Part of a small language model's weights: no biases in attention or MLP.
MLP neurons of a small language model. Each row is named by its layer, matrix (gate and up: input weights) and neuron, and shows model dimensions 160-319. Each number is 500 + 40 x the weight over its row's rms, rounded and kept within 0 to 999. Numbers have three digits each. A neuron's up and down rows have the sign that makes its largest values positive.
A block is one neuron, or neurons of one layer that tend to fire together. After each block is what it responds to, as a language model described it from the Wikipedia text at the highest values.

L4.gate70:496497482526494471515457508499445536493549432436462541584550466458555469521540473532468592481470527401504451514503496471551486451472499513474530539508451501458509499510526472502465477465491538472510466543486504515523541452604490489495512508458485453469569485468537515469526535477520470546509529514469543568548536545588532477516520506546538580516493445474515523488523481483497564572534507520501491477495448549463503454510529561489410468531468494459477505453476472456545503456495593
L4.up70:500523469499471452501466504526479500446448475553522519491497449513465416507525465482542394534521477461524531483463472607514522475504474406557472492404497493461540502521424519457558521437447455485485502536532506536506520516449450554507517450495490596443505503493515537430470527493454591580495461509546495486526475448533482480510492405384421512476441501507428546500459403526509496524515517549472443489460565535504441506511439494468450498467462529509549458506468513518578444484550528
L4.gate147:558465500489513589509540450507551495490466512512550475511490484580527503525551485569455418556543536460449440515509511569489454510499429575467550505593527518460499491473443549519495448514489564535499456514557524480513462477540507507433449491531469469556466480573534520470557544452486582497544531566533489498458529598559506530488480432479491488420595498490425468461575565523571488489445539482450524543474491549399559510539481549525553561499533492502485512519518477555482495461464523
L4.up147:499523458482480533479524528510480446612467434410512504465511489440409461544461453425477505533526470501524448502473529454409500486540446523487498474492475537455565493529457547490533475548502522513502490476606461475472472475580478508549530466469437446452474536538599503504567521509452526599522492553487525576462523499491470496441504435559520530421573484505497506497504528520495491511482544476488496587499468500431468565515448497420537500446542524446513474481537463499506498469475581
L4.gate330:471514498511490537570463500500493449487516491498440556529510462463498509561402498521491530483491490475547507495574475472497507420442505472499498512447445455538473490490515528545573541501465535473481495471509553518510525490521546514520415436507566508519455600461483615497483478431529427521460474485568534447471527479446522444518535552539534506566538482483498543524493490512573493465478419505539524593416496479531458494519499503468487486469585479479586530531462534520511488552509507
L4.up330:464439490552490477457422512569527550503555472545479480502477527487501531549518530489508547480544482499507549599517499576533530509473492553539502469486474516486419524414480445490527541539541441479406554502458436510498426465487492490516539464495504479532473467435524548550558547443459463549523457480534488464492491599507470473491459478586490542466534549502483520502520571488508505486519444486505539531554563429513516436524513493483505465491497526484468536513586497533490502474479560
L4.gate372:470554508525422474493499487471440540495574559493530588508482509495571482600540471478476566445466520418460525535525534535538520499475486510383423475536452556491516510547549533532533508487473488503485495521490475542455425450658571422498548496536514559442444547524486556472455518485515524469531517531413530511514440482573534503550565493495577515483546514455468475482469470413453506464523469514553521540524437517543554524509466539482523504592502507574466535533446453491549457484485510
L4.up372:482565554511456508515521508539457497451535567456460534543450553498535512583552446564500612486508529398508567503446548458492548517524531521409449448468451540479449530539511523564541508466470530479427453481509536498426532493622475450488554536449506537495489481516463558487487471508489442502523518504504485517483491530513480473502582494475555478489488503461484453441435465546392555492523448555493474483523468486566535517544478526501460491555499555509545553435529457522514496492485458
L4.gate501:489481473504476452547478531445474496609595496520528565492455537541494455473359568409472528523433523439509542571463531488540512506499484525519454492536464581472474519506474590409498546513419535493486556508546526566513473464518551473518518502457446578477493490517505504555530516437517472531530409485487491486485540546520479440442485516456455518574541436444524461560525509486467489504447477492480497489500425539470533475590478526463503514535425518464542504546457525588449467490486602
L4.up501:486505461501445602538537519453429508542495511529473513483495495509539490516506447408494550586523500503498518475462476453490512490473507519453507569563484589472522529523542597492564570513489526498526556534496484518445486457529493518517544497467516554415598495482476472547467501470546483535553468488472532556499494422478530477547468562428481445576557495476521541540513517498500545482504525535449461549544522520473491527534475439491546533460495429521538454566492516522529581508564528
L4.gate549:544508544516578506498452517497540616517467497514488486514539532471471509543645508412461527475534477576485511437495461560450493471478456489540525549578504582434516548495488590510498532508543554543471486508554531580417493545550510570582449523463479546436524508462561504467444522479513524566480508500546523533484605507492539529514538509493538448582521496505504524533482443507561525459451520455518524503483434485500481530469450486514560505494581520481497488537459438429574467458535531
L4.up549:463490516477523499521494488481490450601495561516512520490455502504519418457554580493458497551505525512450527448411463583500502425516460410450531585507506515534531528473451555514475534464513502479514510528555569422484414478504466398535472461480497413483510572525494497461464475524500520460481477531527562516523482448458543487565536484504486467486481486475573510495509491497596507554460527539496526498435466489421512458510483460524455493543621444461466545492533469490498620468532477
L4.gate606:453514496524548460455444499481524461493505549445567513496478472577516439536585558507444572476524502495474543512575505544538442492458559575467460468573481521453524553529515485530467563559493508487470580484556588550551533491548537578512440511485519496468513476532496511536587548457513513491537470511528542472450486548435508486491525446559496537506502468502535509403546456468454439484471488409548480466487485524547522526520476511481538558508487515471524556506474513525545519535416572
L4.up606:445558482573504476535461512462515512441476550436481495483537510553525541543595537440521605510447461502461533530524430523487474487521588458411489532506524556481497550458434538564517506570518574494517583503542576555506501508556466479449472504457497488495518509542445531466540419548504557484527494478516543532464443540524513460505517523535512464571484480474514593463499458510501577607467517431409455516520534494525538443537524540502573470508471501475509384477495491520534529505515584
L4.gate779:561526564508495450458422539565423517448499511548547526514558539524498548552591484462469496438516557486473458515512495550560449447480507509508463454518433625545459508526537502520538525523529435441525575509502470460512418452483557534500557506487436418434433562515506605417569483537534467433527458522461509565494518513459518421507479433485578513496491495552515503523450520520452555525548522451536520462522438572491508488519486512523537558505444559489515505459483504521497442501420582
L4.up779:542475471533503540502437520543445494503504508488503614533469482517444559483556474496449483458461514547478436507563552551511505436485499461502567438501460547487469519409510551566506497565464505509522516547458530490486499507476494498460449507454430516390453507481551494444550510534537530468547447560539457450499507496546528527498481519541549502527473482476478523466452527488415543508500530488498515481507502476539553490589511467539572498520490514449515505433563446510518492515516526
Responds to: Infobox units and fields

L7.gate607:546554451455504453497440503463439611494508452563451480479515530506538525539526536443501569540548507474490486531529458537486494473494523512554532519580478531455501472490471506538468519468486512493584483547480524533553543413537474481526532457448489507515496441463413538484505524502534509477498475443471522483519572534503497468469552516408476489435594415592480566470515507460499469489483470512446510500501513540462464511520490540462551473508527602508520498480461480582455521479564569
L7.up607:459547537438463437515496506515486514458487523475509466470490574481540545595483489546525457537570516539549523530493513545473420462468564530454546516530492530549550497506471537498523544543465446555514568440542521517561381551476524510477516484459453427526448472561526562448523587464525443544478416516451539594523465467475464446484523400514465506522501488493509469547525539521483548480444525553446489541560479474460447551491517529468589450490526429510497476491476453504494398523525547
Responds to: Units after numbers

L2.gate0:514484452497463484501477483502510494521482464531449543539535547448389513516486528494468516487525506452500489524475442456549525450572487486598482518509451436463454412499526557547515529526478519546481497472456555458526592529491417499511484536443478441416466621520511586500526543526450430527496464476482514421517482516500536445475523553472510440533549471506455515398534508498522465501529524484460528495517541467484534533517496472527377536482567470543472537502536565476535500502428461
L2.up0:543458498490564480483503494504489540500586492515518493477437447536516545552403551469498491482568490444549484549460490560510529507498531505568522510537485446487450500480446484455486533437516511450419496523507511569507537440489581520510430526473521447535511513467507498428530501500626432488467460462618487546523482495530520570578484496520503512475492465443541497463515562485464604584515426538426427484478485497456575451516437498503532492522580518523537544500598564538512505500456562
L2.gate157:468463506461547575494493529508512468506521496491413508481485457528488462521445543490524425530476452490547420471514470553446446462475513532508495499445484419506522520549438503515471585496484502495485527493484713549503514519464536454474475518461454423453478469567489532489518534523544519459510453542475473487514510514514478541561529459543566477413470519539434508502501510532515553462567510436542427461458515534532619546532480527524546503486507484458527485501537502499496471482421538
L2.up157:488458509452582579482484532519520452502517517504423488473495461512467452504437514467530420517490435496557421481502489542453478467500540516503502526457492427507513538547414494474444567517506506488470515478486698562499474527454516434470487500457474446438497479551492536506543550536537544475522460552463503470520503549497483520546493450529561502441483503533433520500510540540525561464564527483557403469442516532525605550549482504520524489486528465429512472515541512500532455494454529
L2.gate207:556496494504482447527416450490555476533518496507519517488530454498481506459532500538539438454456468462535401553503519501532497451496471503402509472383499512428434485527453474453467507512498483552552529492490535513500447506478540450481575481526477529472609496509486487457565550477508499506532572535566498466529527587522413484471456550509550488454484450549527532573504466519490480570451512572417470511493489554490560554484542461579560517443525488510498512510514576538469457539434530
L2.up207:551467569502572485451492534508551495473494500555512523493389505593531523605411520437571452525466497531501455534545536488562517518479490429534533526486527559500488474481426595505492521470484478559482497518502585578471548494434535490509641549477473527460492510520518559520506492570494444492440454515507447446553505637454471432526553446501521464501563529548547496572467468488457497494469462516467441560546527468481509542474491512551529518482540495466480467532537469504509494492490568
L2.gate445:543442457528566501510457533510603459495556522509456524500505494519520515434537464529509529467525463484471496464482493486496514555511595531471554458544566465533487541520506564558515455511482530488509436468469513504466529475505536439477480508530464522464488502555403521536458454527550513513406497525470508449486547513492482397525500512486542554496522569411516495541506452541501476582529526475481548478479451485514553530496540533584476436491469499441492533522486496484449525452516489
L2.up445:545461494548524554508441554506599446529591516528462514494529458548441519414497469522525499465504410533504448490505459540471506561497528529488511397562531451525497557524485544544483497494479495483517425439467524511483530480469553467517469550514464542464484499584447490502460495504536516535446503523465484412494528510515498434529503507488522575513495592415506508560552481546489503568547556487515540485486459510509557522534521525581477452516481489418515535527517500510479499444495510
L2.gate549:514425463475534535493495453479532498476460506504490560488478517507449518494481530407408481502468500503469464473473507451500462500481495522517507549475488551536481535558443470478513481503492519510485523501527644544435482495548489538547482476475493469499439462492466536492430545534544526436524486456494458527443501507464470451483530438520559454428462524532465570387514452545490463576472528506461490522453492507515530566548463501459546523525498493394533471537520533521514519481513576
L2.up549:503442455464518496508500468491499490462408562513489519560454481524456466495448541434480517513464517536482476512486484456466510483504495477534500513489489519496518518541428534466529516453514514504474550550529662541452462500515524497551529480458463493524433500510477528461494551515508488469521479477509468499470463518486498447546518480490516496392477530493430534409582487519509481573452538509552552513453532558512489556569433523445584543510518467365532468568462541586505492507510604
L2.gate561:536455538436535501530530412464552514479493447522467463446462535566434534519418535464492560509514460477517463491463495476449515456507497482501557555512436496421488514496434550399510566474486493511535576506466646519429489513471517502473510519443460454527473482503459520493490512571492478488475522444571467459531504541470452505466529422528607498426571476449557520457579465494544509580437498470516470505459507495491566556447473519537458499538506474481506464517565510530461463455477555
L2.up561:547476519452551528560469453505541449468465516559487524442460503584408515520437571474500521496542470464519419476463515489425539462482471483492494556459462471469531475513448506436510548479524506528537528536463653498465493557498520514467429550439475493499451479476468566499493490524567447484500557503500559454494524493511509558449499434537545511467546463549567556452542464492539558600484472514517450470456530476547538590468507528560490548504502502441519482535519523526525489474473505
L2.gate694:479492532483526487521516508503478443516474481490500498473492424456431519530506476457483530501477474527485434511428550447479494447562524516615495458568479523556557454520501469413467510507507533556546541493513583515535625537492431529512339536500551477487452466566445515529513515488425534478534508535384537487549468480487509462470485525537515516422540440520523546463464395499477462537503519470534504492448490451498567482497480474512508507513489509459450496576440544575539452490464487
L2.up694:441471487488529484504528515436536554489502514463492443549532545525507518480480487498490507504492458420457494513551415567472485533457492483516513560409518474437461578457493547561468499500472508427561487523500486553457405460489546449499582546502475562554456471426450502435494506528574513582506464464534420539471492478537543482498559470505480479491490521449442481592539556514562526517483446515446507401571538470448468551481510475506501486466498533530592511489520444484478468445473546
L2.gate701:497550515441548504547513544521502524472461501544520519469502459592390516544519525436486510555499429499493411549502457472484484497518519500630556488528508529519540494527477466493425485475529507517489487472568580569529506516568463539495407460530554459492479495564458582573430513562507475584557532460429509451491601534519508514479495443547513487508546478487467573458473459451486558519524511529491482547440507539508568501531467497435506577501479556469516517543506506505515474451498540
L2.up701:472569499449528528525480564547479518509463525516487551481529468551441526532541473432479466534488488474474413587502449558503462524488554554519587482484514481487511527528453574518431478513538463502497514447522569490509446577552579524452497484520525522472465502505432502525460504554540542551503471448425454433530550515489495537451471478492525474536493469506540590500456485462475562438497544480501481521392492550520499480508477463456526520471500524512509497498524464478469482433515555
Responds to: Field labels in templated data

L2.gate107:497487533515473522430484479513460493506505516512536455498433503468504456498511493436496469451482495543499537524512489423498468485476468502565421472559465544524543543510555465514504535500456550485537538517467402513508481527538487517497545475538621446522497521489482542503473471447518448499496593530440465514498531493516464527515473551454517505479440567453498528515517535470536510443541476520471479531456485479526490536516525487541449498468536504467556405530472512474428544503494533
L2.up107:485576547575529525461486493477460504453497536559534505530446460495511477494487490499426476428497534529488512548517422485474459500460437494519498455520465522524526518491537431510505470491495546459521520518465503501476495541517506577545512509478567423526548497494426498440468510434544467459511558535472482483442542489509461535531476540449539540442483534478552482541549502470512531540545488552487490516478501485529524542525539464524448502479580459445518434515475513479460540513466496
L2.gate176:555523501526500473561509500587509547443482516581530582484445483558563491485404510450508516535498484474524491491485467486484465520475451580486533519518557512490505520541527541470448427528505468501514503520443446397469590537483634480457513456558576463494561554624536530527538508477513445494458490531533489446454481509502471467473518476493543459469559567447396531492448478482464538468500551463464510573437448516473574534497485493509467539478544466517387453511499442512514533487513502
L2.up176:496548442520521432552478495530481523466505498562492562476474548497595514515428563475562488542501475448459529479486506511489531504477509496522506511495612457483555457582561501465486520495483488507504463454482488424508543486366642516418503427599542435487577450528522489553520525487524496492443493533519539465445467509556456431433517499497481411536526506416449510510453456487489525470472556514484476570438486551452549514459526467525438532452525464509441417486472491520545514430502476
L2.gate181:524464595479545489487460469525465536413421497528549495504505458488479513505499501437550458507510476587470583572468511480438497550531506520488536462397493497587401509511527419513466556519520504456572487485480493475492483473464521510529500529475465418517489517518567494511475448488514478396540458517436545515478538447515482540515527475524489459542517506468507491460528534498492578459546439479487490463512536509480451537447490447434569466512604584572501522463537441445473497432592439
L2.up181:548492590517557452497460441524437523411450511499570488446511403531457459497476510455560481496540467570472536547464544535447496539538524532500496477436526463574459493513561432481443552551516504445562446494476503482514497468466520523499510543481459420527495522531542483558441450514534454428580452523468546506509541411496448514475477511531517453546515485519568480457522510461458584478525439508503472467476535528473472533493464476437586452505586514528502485480551443498475482417568449
L2.gate437:480489419531520464517470478528468473447525552493485503498490564417572533505446437463451565504463482511476527539462548517505505502499472543423461544517518424503536454524484526547456485512469548560444507500516514455486503474553504525477546493493442529477473516470516579468443514517474466482509512501477515496478461459535522418509525507451515514543438528467571510516501508474587448477534390562546453500535557531528525628463507447500464535465461496457537553429546507489474546516558416
L2.up437:517489450537519485502451486495494489482514544481478486531487537449525520489418455478446565530400512504486554472483563494514480504478509542426501538511540425487569471482464524509476474469446559509424495553523477442456479478514441517480551486534488491517510523485534577460429468504508513509562510505448521445449485528505480470548506532460547510572454536465588511515497495516615474504549443587511489509509548509516509555458504442473457519458481518460542547417549525484472514508547442
L2.gate454:495539524542486478515522532449533552508659496488511487460494574520524452491587513595508538498510435557474504466510536509554497437507467523498527502529469482462508471465520498499492527406483457540489480606492425513471490429532424482533497507491518506492498470481447471495457522513527476511485471492470532533523508474530458492469477504490538514468533432545509524528502462532605478534476511535468477451512493424486485571503440535479468503503587468577411544491542454553500422541395533
L2.up454:494526545532483470497525566462553527532627487504495493466487555551531456490562512591536547507523455532464501453490535489560513428518480519503488502501481500461501474464536472531474527411514451511472449619502433517476482436544447495525494506476546507508512505447436485509455522510510502541513444499477539488527514494539443541447471494505507494446505412524516525528459465553597473536476531515487493463515496440482450588512466527490457478506598455547427501518530452568471450591433548
L2.gate488:499551451505439461439504505543486475483519542534520551576493438428515417457565520474490494515438456543434488498539520481527497494479521515511504480513527521496509488512545472535511482497541511482443468540501537441470592513470468483535509589489565457465444567593529501508473540461448456370452447479471489515514560461479422455459463505444514474533438462449500513451423470504469475420475509487407530484493512484529473534526456479484434509504437482538463492535543468509510499512513458
L2.up488:512545488482441491407508487573493467452479533530489542559517424416505451502578552473492478499454437566410509509536493482514556480498533497500501487488504489478534470521548490566532516514494519498477468503498517442493583508418458463562524574501518447478454544581507486463460520449424499396467480491507499490508551469469436410448439522455507466519430507473489523470438487491480510408492526490408486515495508472521478529534483456499434549501445480501459523549540491495469473524529440
L2.gate529:520501573508550514569411514540531463490538542470475451540518485486491460520422521532499540512479485407435443483528538495479520480504488524526478441551534467447461522478516429441567495520541455525497504522518480510483553549479463519515498514491439506512543501492467503507476530470528515487456472457523531532535513586488512450453469557470478475548498486559485447473452500520510566488431533525500492518477505534523506513569485425499501438489435562550557486509510528558475523494526575
L2.up529:534505536516547509538436510506523490497512551488508472562495509476483459503417506515483544530475492428429465493534546482461527505514496514512492457543547468440481501470520424448551504523558463524476516539501461510483543531462483510516522506471455517501518498483466514487456498467508531492470484482507552528514514600499510454474475563475475491567474480559473449482472527497516570462452562534513491519467509537531493538584484435488504461504438568529568485506527528567433530524529574
L2.gate722:485588480542510500469451533494485520538512483529410574468545478476512406495468435490580513485507445459534501475505541479492532524468489514452566465590473496484519412489444513505534501524433487536445522576497450515538529535476508447534443489414483579438463477547507509466511493477590515509439502443535408528503501507478476501443484530504508510504452470458494490483501518520443507517550480476475484471506520465521528491533458570515446529493533452508542513497552461493467467497510476
L2.up722:525528490563498481518524522535482571448546446496534495549565530477482385470499462429513519482532497467468543451478508438455526543518484509469497571577511497474494460493456499458532459553365510537475477529499415494487494522516474403435471504475490503493471534500564580553537498504497561525504441451488467549586501537539433514434448527489412452482490504455523538495537470424455532495535430450497513468537506503461532554449512481497430547538474465460499545482488471538528422493500514
Responds to: Modifier adjectives and adverbs

L7.gate245:572519567556482478530475508494518473503530575470510472519529514529538509468508578446541460523549577548449502482576515501506497521440522497530486476539482544513497435496527508427503515423531526548506478517538423445614479525443475435482417546488574489473513505527518569496521586521497496547502517561541526545490553498541591482528505472526491491464504497492552404504519514612506505461496551501488480466462468513550418464455517482455517595582557496550474526493570459439487455481543450
L7.up245:525498481450468467510475467472516446439495500468498423453489451526554491441453500485485457529517490501444505449575524486497559543457527515428521494525498544511469513517493445527539508534461474486478463456468468481458511593362451385432508504508466453528558558496518487504510573545493470479542457460422527468516451418509479489502476546531546476468510543499470474438462453464466557472520503482548466548452499423456505485402503460531469487479519540557477492482542572489496456522505429
Responds to: Descriptive modifiers before heads

L4.gate39:501552479524436500469435481586505483498500460497471408489571551480486489506509552486483528483481538517478435516523532526484525479527514444517496517473467530465496488449479502524456505525516494503430475489484563506444471550492566461491535489524576527465525529476450560525482450469550513451492494446564496423452483549540527459461524546472533466529522517492510507582544565516505455504566557525450518512512576454465442482537561527539600502475490566528498505464507539479441440470456444
L4.up39:525482490527471513464476507455481454530571417478550479506524506504492524493554532485516561481504546536502564548558552485519512470459459455530450426471479499514449559458491520486516544522493507568507489497471530506415535601497612568532538553569557481485456519466506615472465458535494569466437523506508503433506489492498481516507448461482483494474487480465508467575511451522575520524529546469540583525491491421507510526538483504491549447477537539480523486499477509431454496497504411
L4.gate167:521515538511555578513379547543485476511553483492502529517494557488481455444429506467595569470433567473509536502496489521545523463457452516535483515511510496515457488471530554519469427578521533500481541526521490422517480445415463512430567466485468412514484514503552547450512465485512524553456438482550527507430466454452509433507519534454472467538519481426522488527568553546514577475537383505523488532532483527491488453541514500479540469421455522519493528565484486526519473419482500
L4.up167:525517541446512506470443570548447524433603425497446576508500498511459520483499426425497473508467540543518577443528530613559496516447437413493486472533553570580511471490541459484518422470489493472474432534506485501534483559537509475477578497511542442518511526469498571457491535528479483514436489566500506504532479499452503496540528507477498507472526480455531428449484461571513506462561524464537453453493488551482518516559467467478437484526466517558517493473436550516504484414556540
L4.gate205:510513505468477576467413462551488489524551460531494495529485550570546474507440556480498570516525507482510461401522507487507524487559512525485550538476528517435517455486467489477496497449483537495512529544471534517463490509565476449455464467483523539560492554529514583547475549526561530554461459501546501425494560599503586431409430588528529560534524529548476469530519535424487587538433538480527495518509507513523510551523531532530489483473457503526527507508506446489508486524496597
L4.up205:532520544498486536401477470528434536475469453506493413547518462583510418535469551491458506561566497425522483433501510471512518475511490559583453538505535464487516495511454442488573460452468593553408427488512552505506466517542499419489422501478493459544535577459471624524502545531487520457492468543511535460500515516501535452530463528548498516495516543570453507486481534459491583538519498457504532530527467521482525504510501553503433501517473503516570530522508481529530493495533533
L4.gate266:540519506438480439493404563521495502504387531477496539469498420521569481421450506445448506501470528615515456477470520534588499523486536494610490468474503587497466516526593478451498509472484516547537449458551459475498545521540525435454499550532466476551454515540468543523524539482513494456455487581502516492491487574505516515479570502432484512421493531419541463522457529525491513415570551427495549508461519570443479562490482465500573528538470470484505479481542494504503536540454514
L4.up266:491464544422515415488474491556488513506450494460480520450486538519574483538448471453422513526519462515489528468491499535572535556453553503518470492507536525511409468460526437510533524448432476529511471477482503458527506524463483558468528559548486510476499503516479543532559488475485486404507517553478483483496537496496461556508592564555552517479452547478521461561485472455453419488565423506521442456466493564495487523478463469479533528466534473548484515487475495468472508478524447
L4.gate342:482517496505502553566570527536449523591468446495525538492464557512543561465510449437512476516450534509481511474400528538440482528529477549537471455431505511481437468451517531524528586550497458507443462506441518461420495559560541498560488475467495529573422572506532492442465489512470430472457548439456474443512503532456467477542522466530443554422533527507450530559469432490445543482520514482503505480412447532463523495512502518473454501488486523474544494471498486521482511523526581
L4.up342:524483533527491572491550531507506460473498485445503508506518589542517415486508498478459541527443486525447505471490498527546487466460478568521484509534489533499475518427477503549580490574427518452448476535460482419483510522528465507503477430508557485457489566454469467462542499530502401542442461447515514520545480430514459529502439441509463461421522535490488476501494514540418532434506523519577547523420435454548564497566517504437536523541500507557524505421494540495500551533537526
L4.gate384:504545459554458446528480465471516497553534462504472461486512475484542507449478533588531450476541457570516516504539523456546486543520460501508515479478436490464510421551496483391510483391469504462549488470559427464522534544464515498509512478481568461509497515546549546437468494537489473465492530454485446503556466465530508491414498459492587500475539494408498525526503504523423598419473520547514534523470534472451446482460494513482472514524510490549498537513517459554556512572459583
L4.up384:485553425522513533512550503494493505483566431470474421518509456483484464481440465481522487483502473487552504466501479501477506535472473433477551492535504503488495517554432446470587482444452450497499531485537436537520547586470518450486542493482547535509488517513448591417496510505486503479499496498457486532535448492498466487509533501420517376512519545498529494568528412511541522540528509545543588456552460420463585492554525528415539448508471532536531571539516483587491511510467501
L4.gate544:471489549461574549493443525446472530487495533480438553487516533431552444454488472457533437488501567509497523442483501512544554540488485494506478426504488469512521485517554525460460578585482500588519548503563511540547434493555458517438455488555496533520572484566446562572482500427505493462500490449513502536527499541508506530455469608499532498463493512435578513528522487429449518508458520508502468502510544563451437560457545464468433453488522499466485468578486466506487488518534420
L4.up544:469468492484527454480498481510551542520498471510498540445554459519502462481509485479517454459474382542512469510523473520459474464500532489556540489519515498545534505502483571485477484508499533413517523499511499565520443456541509486469519471510505480505517499536488380458471518421514519531534529499537485475511559574523461511512538540506478481491470439489430503448499486477510384377555556554536497457492529466475523485547522489513522547533542558459569548502519550480543536458555561
L4.gate748:542522414502428489471527519494542494506472478505423534505519480503502500459494564544575461508525556532544473441562554522495541518452533475467379471532578536510433497496417532539447521447467585500506504462513545500480499582511456478460461497520526418483479541536493579527533494486546492467447503533498449521473487496537453551504449481459421520447571445441506505531568525491462506486530453487457597487523466480508478529485439522429539500484432459455586541561476556489513518511486477
L4.up748:513526473453474495447485507496513509518541474493539517465520460548518445472428519494539512465511508525374471511608514497537561484531495468498471429514510454479480585504504528516529524541460510523473474487507526502483556554508452466498429492556574431543495534521457550522567550422484430464418537529492473422534503537546471452534514479478536591488473444507465537525492532507488516458597429461399551481536539497482570602523482519480564544492487494430503572527513499538500520503564459
Responds to: Adverbs and section-heading nouns